Part of a small language model's weights.
Architecture: RMSNorm before each block, rotary positions, no biases in attention or MLP, tied embeddings.
Training: a variant of Adam for these matrices, 171M tokens, 10450 steps.
MLP neurons of a small language model. Each row is named by its layer, matrix (gate and up: input weights; down: output weights) and neuron, and shows model dimensions 16-207. Each number is 500 + 40 x the weight over its row's rms, rounded and kept within 0 to 999. Numbers have three digits each. A neuron's up and down rows have the sign that makes its largest values positive.
After each neuron's rows, "fires on" lists the tokens most often at its 100 highest values on Wikipedia text that the model never trained on.

L3.gate548:542430559539480488468500451462571458495561528504461545496551514439444547531443445499478515477490502464580548516469498478445439514426487530549441487489522474412537519491483449547512471437544393527505444444504414495534500502489532429499477494517501573483416488537489442439490588567512538538521492441552548521439428552440542509510500495478553573468485471502478575484502510498501479522513569516480470570528520593496483501529497439500557475480460425549527501553501482433516477558520557498511482431520466482522485520449498543531473484558451492460471515458501582520487472476534510463
L3.up548:515443458559465519457549482490546435514502474474448472491461473438458473556494468500458588501519482469607518513499487500459552509476465525496454535420536473478525552456520530533508517495497478558450475526481453483562548521462502442524431510408425575538538573579511485499439573525524519562503433506591520553507438479469479441573502551454509507499545493463467490448497489481480546602504558501469525528577461550469485549514540478488558453444445535512500519537535459480444556566508492534476548565477453540533483484449492500488430481504436504461505457525567535504510548488452478484
L3.down548:513532477528472529528487532521476524465509525509531571540526483483413487453457515542500448554483496488450502493510540540514521564519739486499532479512472506528521476495451522446451475520501463465511523503460544497556511485455507540533531541525564466483525486542475515550521499521471502509465521533501507487457527493482463460500484473544458494543519526484491506532444561685493504455460457588451509440472524436527548436502478550454509512471543488488451478479451535494560415491501496500476518488526539458486484513608524463541516464483492465474459506481455529507512456538555434487
fires on: "us", ")", "m", " ", "er", "id"

L3.gate222:452498455471483388445528620490508547482454513501409539437594478509532445454542424429490531523438499539564522526533529469500435509551490508482467538504501544516586498532494510529532521454513498453587510517566528572475473420495463474514486503496450515572530492504452471527506481500485479450489505490561444486489440478499575559523576457527528537464460522478569524555443470518505556496512440459457554432569448474531440495500514420487523504450477504488468533487484481544540533477490467472462545551519450559498533565462446521411480491494507529571509508465449522480486465547567478517
L3.up222:519488509513528429515532508544439435482466538545479549423497504497457543490491447433533598481505551464482530525471501473509513525517493398510545476557475439616530529510528508475591496427493489457555589513498484463533416471507502487425509559503562524586482500471432536546488490483530544481472478499486435456462463444451567472546577507456503512511444471497536585534478512525540508505529466502410475520502467477556435456507427566506498468479516494430521464489526503418528547491474517489495578484428461521512523546445477486464497485460511598567518529492470457469484510490534484468
L3.down222:568513532441505529517536444511541501539548436518505491477474531485480486503493501487559484523527440466429498499497516460461542481517618585525520561490518472436527513518537503460416457565501502585475420466495515576456543495473515453497547486493492451512472517627567521434456559557512538469530530465543527537532559478431492522545445553522505495531506462462507547515494537584414528461536492557574549572468517565502476475489505521445501521503460455408436565462435478536547492533488510485489469532519520525495461451482591544546493436503465468521510490500383563519501472537425493433
fires on: "a", "d", "ad", "us", "t"

L3.gate42:531531498465469444473528507517492475537486540461477488474452488472530503546527446494501530444525491464534459447492548510467455549509474464506519502492473423479452567519487505554512448521441487582496513604481421601476497498552515482490457589412554516528484551450492471522476428415484519461501495460489475476587485552515491477559541552463519453536522469490542494520570518464447574504537528499486426547508496550464532565530459475554474518446539504449542458484517559414469542509516523511456479522429491558518501501470482539516514593478482518490517523424533459424475507555514477507
L3.up42:546498445514486509502454497534525473538535492513488508486594504501450514512516482471503529505555476500579496471530584446449426495582495537440504466562570525467506544539429486494530540540503513502496553578525484537533548494526481525464453472496499495446511506504553455493452429480531479489441486458529492568492553575494567500583472489494465487508404531461520533475495532503520447541532507523501483442522527520499491517523523501433498520516548501568507531448635555445486436487518490504513461457549399514527487512530505530527451465574477516493497518521491504540493444481396474513
L3.down42:515478471547593451498580459513516479498527507490509504542507503477486521459534510493446471457485549515461496579549457424542477507496544511541485469484527520475515522612483383509574559469577488500486530492486526432555500490516420507454423471500515562467497564482524481452441496475498488457491434529482509571421466481577517460535548479455476555505518507470474509460517443549543556556493520488567533450491515548537490450533506502543493516478557454566533503493489527591486476522508518452531471496550475432451461556517504466475496512548505507606548546510523560487514448537506467536
fires on: "il", "ol", "l", "av", "el", "ad"

L3.gate381:441472518484528445456497461477484466548518467584502552486513555478471546465505485500504504456461489440500541534521484556491563463494480522587557500492434508502530533518497446515516514475495541523585508506548484497493528460548447510530518574526503493429472452506498439494511545546513575457513583527457453557483450466484583493541462476531512449456462503543521469489498560484456508610507585418395560467459518549518460476532517546553510482546437491534465497462495444440486478496545451573490479491513561516539462523459443471402549460479527532460408406530607551513510456548537503544
L3.up381:506510434497472391460494476472486541515458504545515491484504514454535508481551502488553491456443491492486526594475419477427490450484465465524503520482526530429478573497397460569502466471529509583453588489526485455556489470504462539541517499576502510487549494489436534515472534510501525478446538506555490460513493544506468477533501550532582514432457506500576490489503485490451587527508560443502525519467577543539408432489531535483557475502491489499467527498462417570549480547497507537490410516538481472545530484495525507413501534526508503506441516484459498460499514425527487498
L3.down381:491444566468445458504496520474506508519553487511524503523496471525572443480533543490556423456506474525388466492454472602480516562481436468517459480548437527488429508482506518445481556536441487488517423525475604496505563518460599523473426514481455481469504487504541503461566450507479546519468492510513547549522617453510503490533478514423534453533486461556494508432502469422573498494510432496462450479572432503480552500490422461519562530508527531468559483518535594439527538418479492555513535454532476572483457475543511493556474511553498515464472488488526537502438465493470478515
fires on: "iv", " v", "qu", "im", " V"

L3.gate585:476510449521490501502575506469484536519515463480538464446503512593480523502557563465527536482558487563483458495544425537505501406471473515471462507450444478510518562557447457444498514565475534483491501580475530544518500536528428528515466558494555496541506484485470535516514555557422479452453494514571483475480466486451524548579537508555458516480547539472515479516510466448463557530588461436456521504473539554463439535494550506476547490442521527494552539530529569581493585453473456507536500480522498495492512342456537487458541505484510452453567544479484492537520535479461491547
L3.up585:428530489513557471455607525552506509493535532548449541506503489519544499482529550480536570545520484528492472568536483514506465504470509527516431498471504558525504426488453432509515494546482481438489529481476520486485499529458486471462556545551451471560488514504516388452536452573461507561509465528446533545548464572488471484492549602556457562502528525508545555485480498469408515577478465516539509514492469561576555425497536482507552518591526496487578536499492556481493474474497499497448519529630540510479513521520528465493546508495453547570549520569507515467496489509482600481
L3.down585:448571510483506530499547512514515526408450475545500483513504490461471505448536470553523456485564492484492530518487470508445531536536509513504504481494524545491417580521505491552498496535487490495499552519423503505536481541446519473508548458435488555420507503510484556581556355489526493504524480473462567465506468431536503508465493408433424546551506495520487546502536480463482562500480523463486380509632592467553471476498453488483512470469498509470492442491576551470426494463462501550571482498456508508519561513457541494470513488473494485458532440488530500547489567452510442546
fires on: "om", "if", "og", "it"

L3.gate634:521508487587559474539509425471468496464508533499437465526545458531488519522533488547524493498550567505539443503500544483516485495477533513423543529476488460458560508527511490465445474474523593539546514471460542480456517528521522562576524489447547517506513559497558530485523502539456527475509522549536571520486491461506560477476484457634489548501480473536569477465569514497621495519443494462488407476440493480500424522433529425555538517508467498518513481519470488466545515504515569546542477471474439390525505495539436522489542515433453488509512521483472514527458484559527526531
L3.up634:538534515517529494551520525510523477497455493498487481446510468429481490550424466482516481510467509463578527461473489394493454521510500508479522414511532513439571551496485493496462533514509510450511472497470429498528435465477519498609484569493588524576463522488454458442450554523508462538410504526471479468587501538458409493501491558514550556547464535453514440479549446448521565538501509474537522504579479497535473595476491453535460480465470544551476566508433433501474497510518486472476487527477442445586516460458498445489514494506523484506463527536461571442480566465474560485
L3.down634:468487443602527511493522435500556470510564471503530498529504485506518541531543498535521498508515523512419453514483437533565573515518501487453489479486493477472489442541515491531494465543358512598490479500490594539518536538537442490419483564416530465489525491483543478440407450477473508465463529500441520501502472475477566492438509497518443501576510455549555524534510518565514514511522519522543529507478496468513455483512575568472468499434510487479497479417492525543458509452517443564548545448516504473512481517447479489502500487492452561526500493496493506538480447486543486523
fires on: " b", "ge", "j"

L3.gate169:488541448529452497439513474506477509542519562459488525487528487470466539480494600513502460513442562484530519544612534401521486434493498486505461515480478548500570467489571521559483500434621530517439487501497478503537498523534477452509474507520542521498524412468472481490527483556511485543438465445498582484499466471520599569571503529585445422479497520419530503478476472484461560479457542518521527587461483575519505507476518508498462508520524533481488490580502500553459496516478573555481448495585452574544489427524464484475517626586510439510507517417510527502545516514547504483
L3.up169:491470434502451508493529465464524538548491475534447502486524454414510482541480585506506537458412487390521440535567457439527496503459522542484425514465491520543554480477524492555459472444534509490475467443466470461552466552550435506551457495496512488466528493507499515473551475533477564479507532463466534528571445412553551504567482457554475456488486484473545515489465496502422514487551521547480470485529556571495476489512536500537507503579475570456563465557454480467538481540565547492519480443511477550496447454464457457432503578473421494408506458476483501463540490511521523492
L3.down169:494493507514487564422555412454521507501506491504469490553574494527537505468468491544553514537500460494571497509547484512482488551500596471436510475587505485590443420464559475456513526473455522527579498504494597515535473587518493539452465462450499502540514488483485464478534496527534465447459548504475462555480595522508501479471446477391520516538528470465492468457509461582510485506430527552521453515480466439489541500481492510487476516493412492463473601529476489487503500506553567527462472508472509457491540442496426455547447537507517394505513521501417498561496499487484486516
fires on: " n", " N", "N"

L3.gate37:517555481525514502446582497496445484440533561483533456497537558536501411527554508499487587373550505488548487578502489473487566500519498541467475494540472517575455530520559509518516515490510486528529498551556449521518506490520506577448462519467548554506437480479486456527480525512461515427479537520530499461506541460528577517540510466553470507462482476450511507457467540489402495438454566481433535501524545546493511529512473501492465529463539500482541505469463554568552568509522486502485506543492554489546491417462481549476548476466500556500535509518527512501553537481488469497
L3.up37:490498513507495438531459433450432482523446558445551468584423493490461517490484457424566462494502514530466498481335438474512527573467473460498465462530463462490503502458524438496481485485596481460465528489541526433477438512432496528509444490445553566538490459485463531480536517527483525515470538494527513478501570460557513436475549453440460506429519489493498507469487582504459516508466463486490540448454463531465494504433424466491588488517493563508597495492587526483472429429492575499470513488453592540519523470508566479532505498492506452549449469479465500481484530512463496581
L3.down37:517435499478569493466532467499528420454509487419515487501547518493484514536556555551550509520549497625484498556473581492498525517501535492497458546511495522461486471490498500563569474461514508448486503543550589476458496414528494471456481509510531502468477507540536463486451514516433497429515554540533527517516487478429515487499464552536473507516440532468570452507530447535522507517451563490481443526492604493557488504456542549522421548444523568545537508509487549554513515505550507497523487494474487515483539441475451476459480421504426473531541464459465499559504434472520471436
fires on: "em", "b", "um", "ur", "om"

L3.gate259:472499419477466532481453458529485439413489502550510507518462527467498526568467513472425522473512487415557465520521486459562475541450476594524442525556484412487542515529498524496550488411441507447511438518496498532572434540541493425528487500455486475467523531469502517536536527538417526497476484538518480475540526418479469572529435496539458454528535492445508497475475511475489482531459570522520514479540456489561515501487492437528469517516432524441474524531576532489536436598445481504531400527519517450580444469463408551521468527435517435556458537499512461528501471530502498512
L3.up259:494507484479513535490506462542490457522542559534460481490454482435543495507446520562523461541506519467546440477536484510518467497499453502442517488469525535427468477545510497540461500522498591510490483541575537507449483440527534465441447531456490453469470492466543431542557465514524519498541539418536508557563539462545494541443531515480457454588579555423454454513473481469529525528463438514430429506545407498547519526477463443524517554500459484542512507523501536538556423493478469526457510446542453490468481539422504543431537508514492469397552439488482399560579543501452526518
L3.down259:491461492493507572517513495433475473490514475457488462483551571530588508565436514468535460448551443500488483502542507486493570546539660478521497489575442573602502534517479536511466543471446473475545512471408489571537541505523492451555552515456474531552523563489554492559527547563509504473461542593487482541518514477459472478518439531474496469521479476418501499504492530630462466547510539581543453496469484537487514526546509528487460487480460511450481506540495457478480504510554541511461505565454445522484484406455490433506421519485531443563533482460469555464546460531509475494
fires on: "in", "an", " N", "on", "uc"

L3.gate517:505515509490498496490486526497521494491512528547438468533508501497527516505528459465473536454544518534538454489543553436543421494441489538465459498491552550524504542435496452526519525561502455518490496474536467441532564391527516485534486469559491497522469499596427443512526480442504503451497518484563513455508482495538542580501550550493548561502530536481513403508452502498476537482479468531512463487485451525515538523557491474511516522478497514531492504545375585505503528520472475550431408486518524460543519552430459497487502508448560413448610527432480529489463446473497501409
L3.up517:546512430469505450471545541583536495493533570512447511507508487526487472566477539494504491565523498477549536475474444474581485471459531514491462491534528471484497434575501543516463490454488460467499482509618489563524489552484464535510525477506443459477464547529522494484489448507498450565488546535445487504494463523499485499527531559448502508530535585442473559555452448532466464519476498490535507558568546515487512499516534559479486534498435468505516504457500529607505348536513440571468529482559542526556476474475458486484471453483477480503524510477607519484547391413532530467
L3.down517:502531536483489488526510452408614480518521526529499562519554542524472558498495429467516530495516564506485513539593522483440486556530568456547500506485475539539511503465554462509573478476523494496465525476491497467519518439440462536459489533489549497468548533470521510480532462478471475473490445461511482465538549578458499507505484510539502512457466504426549490532471514456531562564475477424473508452519509499475574523491539444536456483523525432523560509514555536433526522478504581542490461509436527392438568558527458562476622562483558511376561511435503455469504543552422520483
fires on: "ro", "and", "ain", "an", "il"

L3.gate197:498489503580488464497438492479529539489548470504517531450494522489471438466423452445451531418531491462505530598454423496513495508468474460563501476470510460459543571477503489511471445498447483545536456485505471508487573532479519537450561500457615494512441466555443412516532504504484475530518567570473566491492463490451518525574496518478489495540561496512497472477487463426422586549566529400519501475513527510510506491474556488493501478541513508602515492486525408446471470540529493507507451564484495515477563542529518498452520516570544540494513448518514530529497515441560460498
L3.up197:467450451616541472522483465496505535528507534513501542492528501479544519534513445479527556501598463510473518607429490445458569504430492489559527452508500441503553535542465496493553515523573423535512449518483467480523532516556531479567479547499486580509525490508484459506391560501456462510465495558450504469486544453517531515450514555533547487547471478426475536476506420556521515446503537473514566520506575469528497485500534400492476405444530449514464505493428489485490520503539533594525469515453538496553526441468534555470439490557453499595546508524442538569509532505492517510
L3.down197:537494503520474467497445460571508524513464485464488590540480463513521523519518513533494564454459518498527463516457518582530531497491361448450486501582498419498467486517474504519529483497464523458591460531478553459396503529568530520525487572511494493554468468504583467427481519468514497482465491543519517537503488528509448491487543496504554478475417488514504470416434532490522436502537513487524473433407555508524471436468512455515546524462492487451499519481483505467519487450530484480424557496552498586530495500541484525525458390512487503478475500479482457500467534467465480475
fires on: "c", "qu"

L3.gate409:462552451475442520481513487455547478501493533475575473435530463468529486533509508511477444510554481544417496476513464508463407465501477481469462472511471493427502558450514494494470521518523487506486573528483447520560476465526511562497573501553495519492468484553473484464496437464473501526433486537522447532529439465546449578518571577431506521471457566535489507538442503458558498523534502470441481507470522553408506558553437573486476501430484498556537503474443483482545449494501542558500489460503479520476531559533481531494504433467514580452475501462501562443461591541502585525
L3.up409:517537506575515509529514492486496501474558484510480557575527460496535531485487558452576490476529510517437510442472444505512498557507504491450507401501538512520527550535534595500449475471528389445553526574549547554512461503502548587528546479503537511585411575505497502459491493499533495486527492498490480523479540471585475505502551529532500469501521576433485432541553474521498500498444517528468472484509523525474564540481471531488538476473480518551546588498455481434476442514574515502558528493479464551531435508464523556508495478448526483503540431523476595498520524560528509587
L3.down409:525427437479618506500498546514519518489592457480477471543508488530437522563453495502401560550432524484592435427487558490531534499506586568422481553534458560526562464453446480492472501518482519526535509510555488522544557532504472547495538501506493521471516470508464482495579422466493512518497492510468518531505474547449519494463480514498545485485477529452545472453475444581499529513500494502447473478538547511483507545486571454518509560486537504498518493519541509494430463438448509483518526572558474574476438481532465567551503446530506465502490500555473535523552487469488440573
fires on: "k", "g", "d"

L3.gate179:517521520538443436521546520499485524526454546502452505399487545542476531446516455496525549544476504536502465465480512472529540425532429467493476510487521493510511519519464511474497435484510527475440503519494503582616485546547494456483508524412540530550507555504486401522427509486506526486522490485543512448515513489500554525565512498590544522528507528518496569580513524417439538425489514481483534472557486489451536563550509447524457524472489509487466512497576538449490552516519446474494464436546447520524546493402543490477498491609432510546504475504534464559513525465448507526
L3.up179:510439489477539492515537528505480417515459546496480450489486539527550486495498487517473473498522586477529475471525476461502469460495496512417511541489545508508449467499511514507509541492490559450506535466440543479542468514489417537468528523496549517483475559473532493502479525484545483484467442490563427557502386529489542481504459427481533437520585516519487510526518493493516516463490419508451495438514502508468535572465468445649463426451503468510516460549512496521545558510451490487401493516555472529589481500442480506440490501521523550503504505618541503505440424473509460534
L3.down179:489490465490489484506509462528516346540485485484534522494562503470415510504524505486499505514537502514491395506427496475474413452509570518530539519527478544492453466479481495550460445494498503530509467482550515435445434476523446419514455477503551569444515456560475461471478594479510519411437531448479526418442431465498521480549486566443562477529469474433463490450508476518575443512493473494574498516466527529471473443485450514447497473483496528457504518498492464543519534484518519497529516471434465506574500463450450485549457503528500546520408427544498534497509486457508493530
fires on: "al", "os", "ag", "s", "um"

L3.gate611:440495449482473529466558539444511525445433474447519502452498460561511530488607558520516543500454585502467519527518487522497549523499481440476500513587532487476513509526525531450438535444518539479541415529512541465477521541519460548532531523478503499565541481489471493518508540491444480555527499461535520462523511521513510538559457500458546457551465512487523486562445494500458504466488546485476442484512454592489493572449481531495501514498498520456470409446531521526534527495528474523480498483454443514551444523421565502474483506457516503534443517441537425408527506579568510573
L3.up611:483507482466532554461613439448484449442407527456493503496533529452502554564556488501478466447480565562481449528528407562501490514491510505502498475537420505441459496507506454491452518524517484502620485526533521474512451531502476537507537525546487481447570531492458462523472512525501559445548511598503513404492578535504531462443509539568565464492544472451513431521505451485498524503512562522460458504499514562531497504530519573573471451549433514550479544427464464489454513534560491491522512507480506527575487538477498565426510456429538503492465527500525472503452440497536464512
L3.down611:571456512527589468478411598523452554488542514493566536513537473564450478450520466530493538506564482451545494511509464563579517558465505526501423517495549519513483543490438513527565518452472446531454522487514465493525495449514587509492480458450530483561490467539475479429474431405575467543501577490435511461506416519484472509501560520489521544499506507524468465459523500500485437513543474503446432476485508389500526500509474472544488489460420499501495498510498496476433578492534549491483552478503539440509553524496558486463581512465426486506542496468482481537467483518568535516
fires on: "k", "ig", "ur", "oun", " Un", " an"

L3.gate313:545512501432466563580532435524469476439509457557583488458512528560522552509578492505500473480464463442535445506525511476403498466490511528502542456559485508482484560509401412462454475520435509494475499485470551466496489532532431457499482493445576504549484518532565489548509508534469489510507506465524500491454531576530555538495467521481476478416455489528492488489510535541475515467532470537460478532536479477449479519554529470497557530494517424468477530428516569455537484504504524491542494471492456433483482543431517502493451497616507541510538504513464481475488486515400478496
L3.up313:554538562503492507607513566559480468507357455516461550470471496459563508413548465467546526571491508516495481520543522496466470518495516524469455480482537551415452484559498473432486488418508497511535500420500552451449452544539468443511482472496475466481522505519562488454583484457481524491488497520560491508513527448553602477491482527515466500535513510454472470513503487495520463569470432527465428510446510478502600474500449476458476511430617568505522552456505418513506565423517556440509553524463483552524520425457563482458510469539497575528490437533528507470444496519440520515
L3.down313:528507510476510523453460469506533507507581567453580485571489515546483488549420506534480514481525434449494468485512416444550449494526493486503556551483406574497492560475481459516592467397526555555453510525506501553591515534539485549484451457481512510492502527459502505522492468560515545534479488481504534533540512579473392411549463527477490497487491456512503490518519567511464476409550520581513469499492478515503420512537518565410477471525522483502496465536444543439542514486477535523456487479529518475408491562481484460475502523448539460539504497493490524493546422476507532461
fires on: "l", "el", "ol", "i", "o"

L3.gate528:477479438461376458510502483434527443497498494511443537526418571515524463535513557404448576504501578526478474523488566543550514505528528530526491494465497465466575568469510520483469550448471494451487455472466490517507481464534551499510414502448503508468496594545423490463519534554508490471462536484478429525487497416524558540487535486535495528479503461507478522465619522481517493489431529457472558588529466510428550571485465449538508474484443539444555489528463495553488508471527521517444480443448418512544427543449562458504462587448546530481480479569516517493532473527555530533
L3.up528:421429439555438523467471445474489449427446504531455526531469537543460519518487564457553570473476563460561554474545524534499521541491543470488493486465449402457520539450523472511474540497526539472447493483526508508470511466488517465574409485520564455461450496524429535518556528523509518432475476488493451518496523400555489494473587522517459482493565492441443475485531557557494491594519549503431541522416519512468500496456523447472560505499433532468519554538562423542460453515558578469509473458559541487546401489464509495479482570404551488457464469526483531523514454512514533487
L3.down528:451515537522473517477519523498504477467522544496525503490545424510465520479506540490589493510512494485546464475475470450395496449494524562500497529447466506507564518605470516475482509542462478494467552478524445434483488518481464445475543495525546542481541507497496540501487541479464486480510456445537519510507475575439569506484467506456398426538469526456512426520470400482503464488502533580556472558428516508566498446566484532486574425524497515447445524569495507492550580496545433507494518496489650506464521524582473481584566578500476493505492525486455510559489537464532555451
fires on: ".", "A", "O", "N", "D", "um"

L3.gate544:481460400515502477542591544451508486487537503539442571541487503433481534536497576504544415493564562552517530487489486512541417563489486502499484427454460551584495479499452470514456520512497457464491465571479533556546526410506483494529564513490460465465545501507499493536553565491492519493515537505515488547514432514516592547500498539554530494479571572476491516559442413492526539523483478441438487476490478565433503583542514531521502528529528527535493467538544542606557381526508473530523529497513472497577496428447498508497464530521513464520498442496442525456550548546489496559
L3.up544:487520441484436509502567424507557487434538571485577521463456437496556488462481513486517542485519487529539493497463466469429507507487491563517490477528428499544475447503503508457534449462532536556498522440507602530471476529455492576510496437557544495557422442531531484568576479583490469473489546456511487493534507456560496521533466514500481457494462619517548479469507455511476435522529523504540534571471487429509494442447538509526543484540487516497532410562550570426509435531455530514454529477463535465522463520473491471527520499460509450509514512469552540469524481495496486422
L3.down544:517493491437530604539549506506495499450486437545480480525486582512578449460500517469453546473472478521524472477476488539512506465533487466457549476530492443527494486454518357406486521466437502433454549550471515483491454476477471461533529459507564562470518569528429506512477476507449522462510450516449407494530539437514395537559506507465529507478523482476448534526533534556432503509492480526512506469569457574447534525520484455438495503436466494561503487531545514465448458464490448537493452491447497449471516502591577520475491544513551533519454454475476469547483516494513521529
fires on: " F", "ot", "ed", "ec", "ran", "en"

L3.gate577:536479525569436511579505516478513551527538537538463510464454575502481546525491514493487547524565491516472443503487487578411516464546449453462516519499456462617507580517496525469549438551494476485461436508546478478561516511504562535510503483559552509531503557505466503524456533528516446501553502486498406470452500406558551545595560487564500406511460462518434484446545514466433568487444458423439560457555441543514520541532451532586500484540477562521450527475528449569490525525507477476565504513473501492512534456487515518434459524504545526520484457591498505515487522506489504558
L3.up577:501454546596488462559550447480480491498502457496462509489552584537468494515479548491525482563538492559529481545535508578489555503497473465438481469507504484591498501555496482464574482480417502532505497461517498491537506536475507527476468464554571546526466428448458455512461593579525489490545506451548430538464526500532530503585480480509503423498502450531456476436468499483423593523489500487459497491530508521531505510476547537581533477576477588542440559472504481503584472439435490459533525537493545540496499457467537519497462510506530546538430467480434598538522516513527549466
L3.down577:503476510513565539484488519497408534433513503493471517549466447522425520468453446533496462418473443522497507449510530513460511533506539529548535456497441457514418545460494469487496544562544398481509530569520531439403471578428540521479487547475555524504433510514479547514499445481533485428527553594527475576550483482490525463474398536432493518519557563561491490514527564544480489511568550437500415471491500519465486446501529451473437516539500447473491513477500575518488490450566477440437445485550580482525498506479448545506533517474456523498502521494506447526464434478588506438
fires on: "um"

L3.gate65:537488521440449511490571574536525437505437511516479541456509519466500482529467507477540509502505501523534458513501463487538466483467472548492440490519435520538476479525472620499520477415555461410602449585537428598513512481547495503523462519401556436508465498487536557527494518422458533523490511574499552496457577484434494504545502466551491459533519488487473515519507421512482469559507522489422548590485439578513473518497486458471458397485532601501513520468549487447469441487502515540512484512434519512509473507494493540465395523560479560520455429495463478503532492538525462497
L3.up65:549531550485470510514556511536562391476470516523501450491488534508595441533510560449497439499563465463438409501486518574559507523506473437491467496511474447532522482482527539523514511461529503474519469562514536561499533486583525511447498410451530463424476438526538494539522499428473476547459458473476512527485528472517519502473527464559488455490529458483482518422484427499465494515453475534468560520509443518501470498471492525548516434555497522566617522502568465448499530471454566490530487540533456466464529522403568487471408556541512602547521514463461474444491536538486560565
L3.down65:510538433523507487487520509487488532527517522512482448526550510547535556525528479529461547491469497541520526542593427461507544529483600465579511491509500511533515541448526488511558465546475415475486500546517502475585451507557470557479486504532484505580493443479495492409516529446547485482530481533474517555452551477450484505582470551484467530541486510520515403438518522544496535489409537498493468474498511487482521453464534571559472554550512444544501519504472585535566473451460539522509502525522492527415572449494601438498468474506560434509518499445568515503514464473553548454
fires on: "i", " T", "am", " N", "3", "end"

L3.gate182:519451512502533417468501415513522492448534526482543460499444489484446475519451522507553455443448433462552489518481606560442468452475482564465541503536452512478431442505462480458439545486476443509502537490480494435517507532503480511603484518578474538530461508527534448559515545556496551511517476469461563516535497502543505522514456451571485453468543545572526483462508551492493496510503582542474372481446453470552528475482526448427484531451537479399488483565480595487469458548469481522524497463444516451547443467484550577505506451502488548535493526470501533492541426502522459453
L3.up182:434493550547489538402519529511477439506531492468521471535562458548416498537483465592475477550528510534540502526529534431513466498504522515559537501514483450432498508473527452445546476530446523538482530450539481482540573527495538536464487451515602434477517538483601475522466471443445492553485455520546498514493519544539497493498487479491494485472604440484530515471588442504527530467496501501514456584545588484524593457501502505422465552421528523483476516449467473507534477525491465524554561451505521425515557486567584570538515504515511485447529465508527477571494437496522454500
L3.down182:515414442522590534556515497493470495529483492479461564541509474425555490462448509542475531482505553480426473461487443537550494473569468528490440466461465520579461495541476492510455520428568486462533559538512531469579475492519560417477444602540528565559486485525470578514493471460594452489483476506464522518515507471524448492500543485499559517450518535520496523553450580534505489474478531505487509488415473453432502465475485520490532463500404526477506519497490426530529472519519486481497534549469494535456483465463426468449555484499487476488511467492493511411514492553535496461
fires on: " ", "ed", "k", "nd", "j", "l"

L3.gate74:464492543591507498553501491534493461521455519503486540470384475473483451517492505432457547491501516477494570521512485503502434555512468510513495472567516408536482539499511596430432517520552462430506504495527493521473499486503510495523496517486518536522472462517523455513492473464412488537547466505464425478423476580504457505520516503502597482563484517511491538476507491467408466507441525494559466593570508519468484488462529454494504501439474477528572530458520517452520545491498522468495476576464486512489569488475509538513443547522602491507560526514575521429409485543468512482
L3.up74:515419432547509531500552505495482470525510557490495485466475546452507435464492448482438519545546485521476507475518455421473446493518483466577511494465432538439556454512527482475495464507595443512526518541495490505459530449526535467531511490539456521547484515517502424527505457518594473481579517535499484488488498556476549521498506548500498486518466515464506514522496414523485526553511535501513664458499487519542524522545550495541472510465500406550481496567475546483505409493472495468471566495542503478511528537453536460472502500521547484517542550525462528419478473486569518493
L3.down74:523516537482568529478465492493453413493530502535510539513517578500523531507456469467483503490527489478566455562504479544556497538503552482390469452516468493547528478557439503454557494555444476513481511484528507536598561515522497442455468533512471581444497538507534515445480545502442433532531520448501430512539488529522431519570526486500527520443510486506492499460560543523512544433570475514474459496525426472490525451530537489573490533537436471444570540581512490443504570549473545458532457418543543548507559481496487572536458507512500512540507519489595477494448505479539509520
fires on: "th", "ra", "a", "and", "st", "ro"

L3.gate11:485550454504515460473542546445420542429490524538485555484534482527434468599488496455399561512519499528479473535491481503568508486466428547455432490546435496599500452539516483458478511495507502464434502491489532477481465478431533578484501493542495585509568407476492481472467524509486501432474519458600432488507496464488515500562557523556465482417438503493455496494550438450521467577529493496485506489456441450519561597558464450534494431450513464465516495518473476568467516428509505492469491500517516556524550507503449540467480532535532488485461547492462475475533546541482488506
L3.up11:471604435442480428432488449496483517480492504544472528478525507538502476588515498446467520511559516467531506483480465519498544447419439531505443472538441447515499518552508501503482497505437505505502530441492499509545519543503500502504528495560442494495485567529503450543490581542475430475470517488477499441458475497503460568506550499568504465446538411457532504500549418494505482460463525538485490489557461433564576546503534484494497465490487477484486538503490569527540453530554474450576471509482481514505550442471589561526486472495558472596502543552487491361600413522610488467
L3.down11:502464481448569497521495509521445445456538500564498566549502469505389527430518435507497489498479434466501540486489564537505426515492537529480538490444571439514510556547451417524482472485528494450505446584481587554432553493530450492496517441500483530465596452512510479491497452518512472455481549534489515532408499377475511473469437460503495477520423498488482523521484530529450527454451519515543555545504480484461464458528534503456552531462502478474522439485544496524489494483471465536575557452510517476468479510551555559561542455491408483507494503481397471526517511535511467502
fires on: "us", "oc", "og", "a", "is", "id"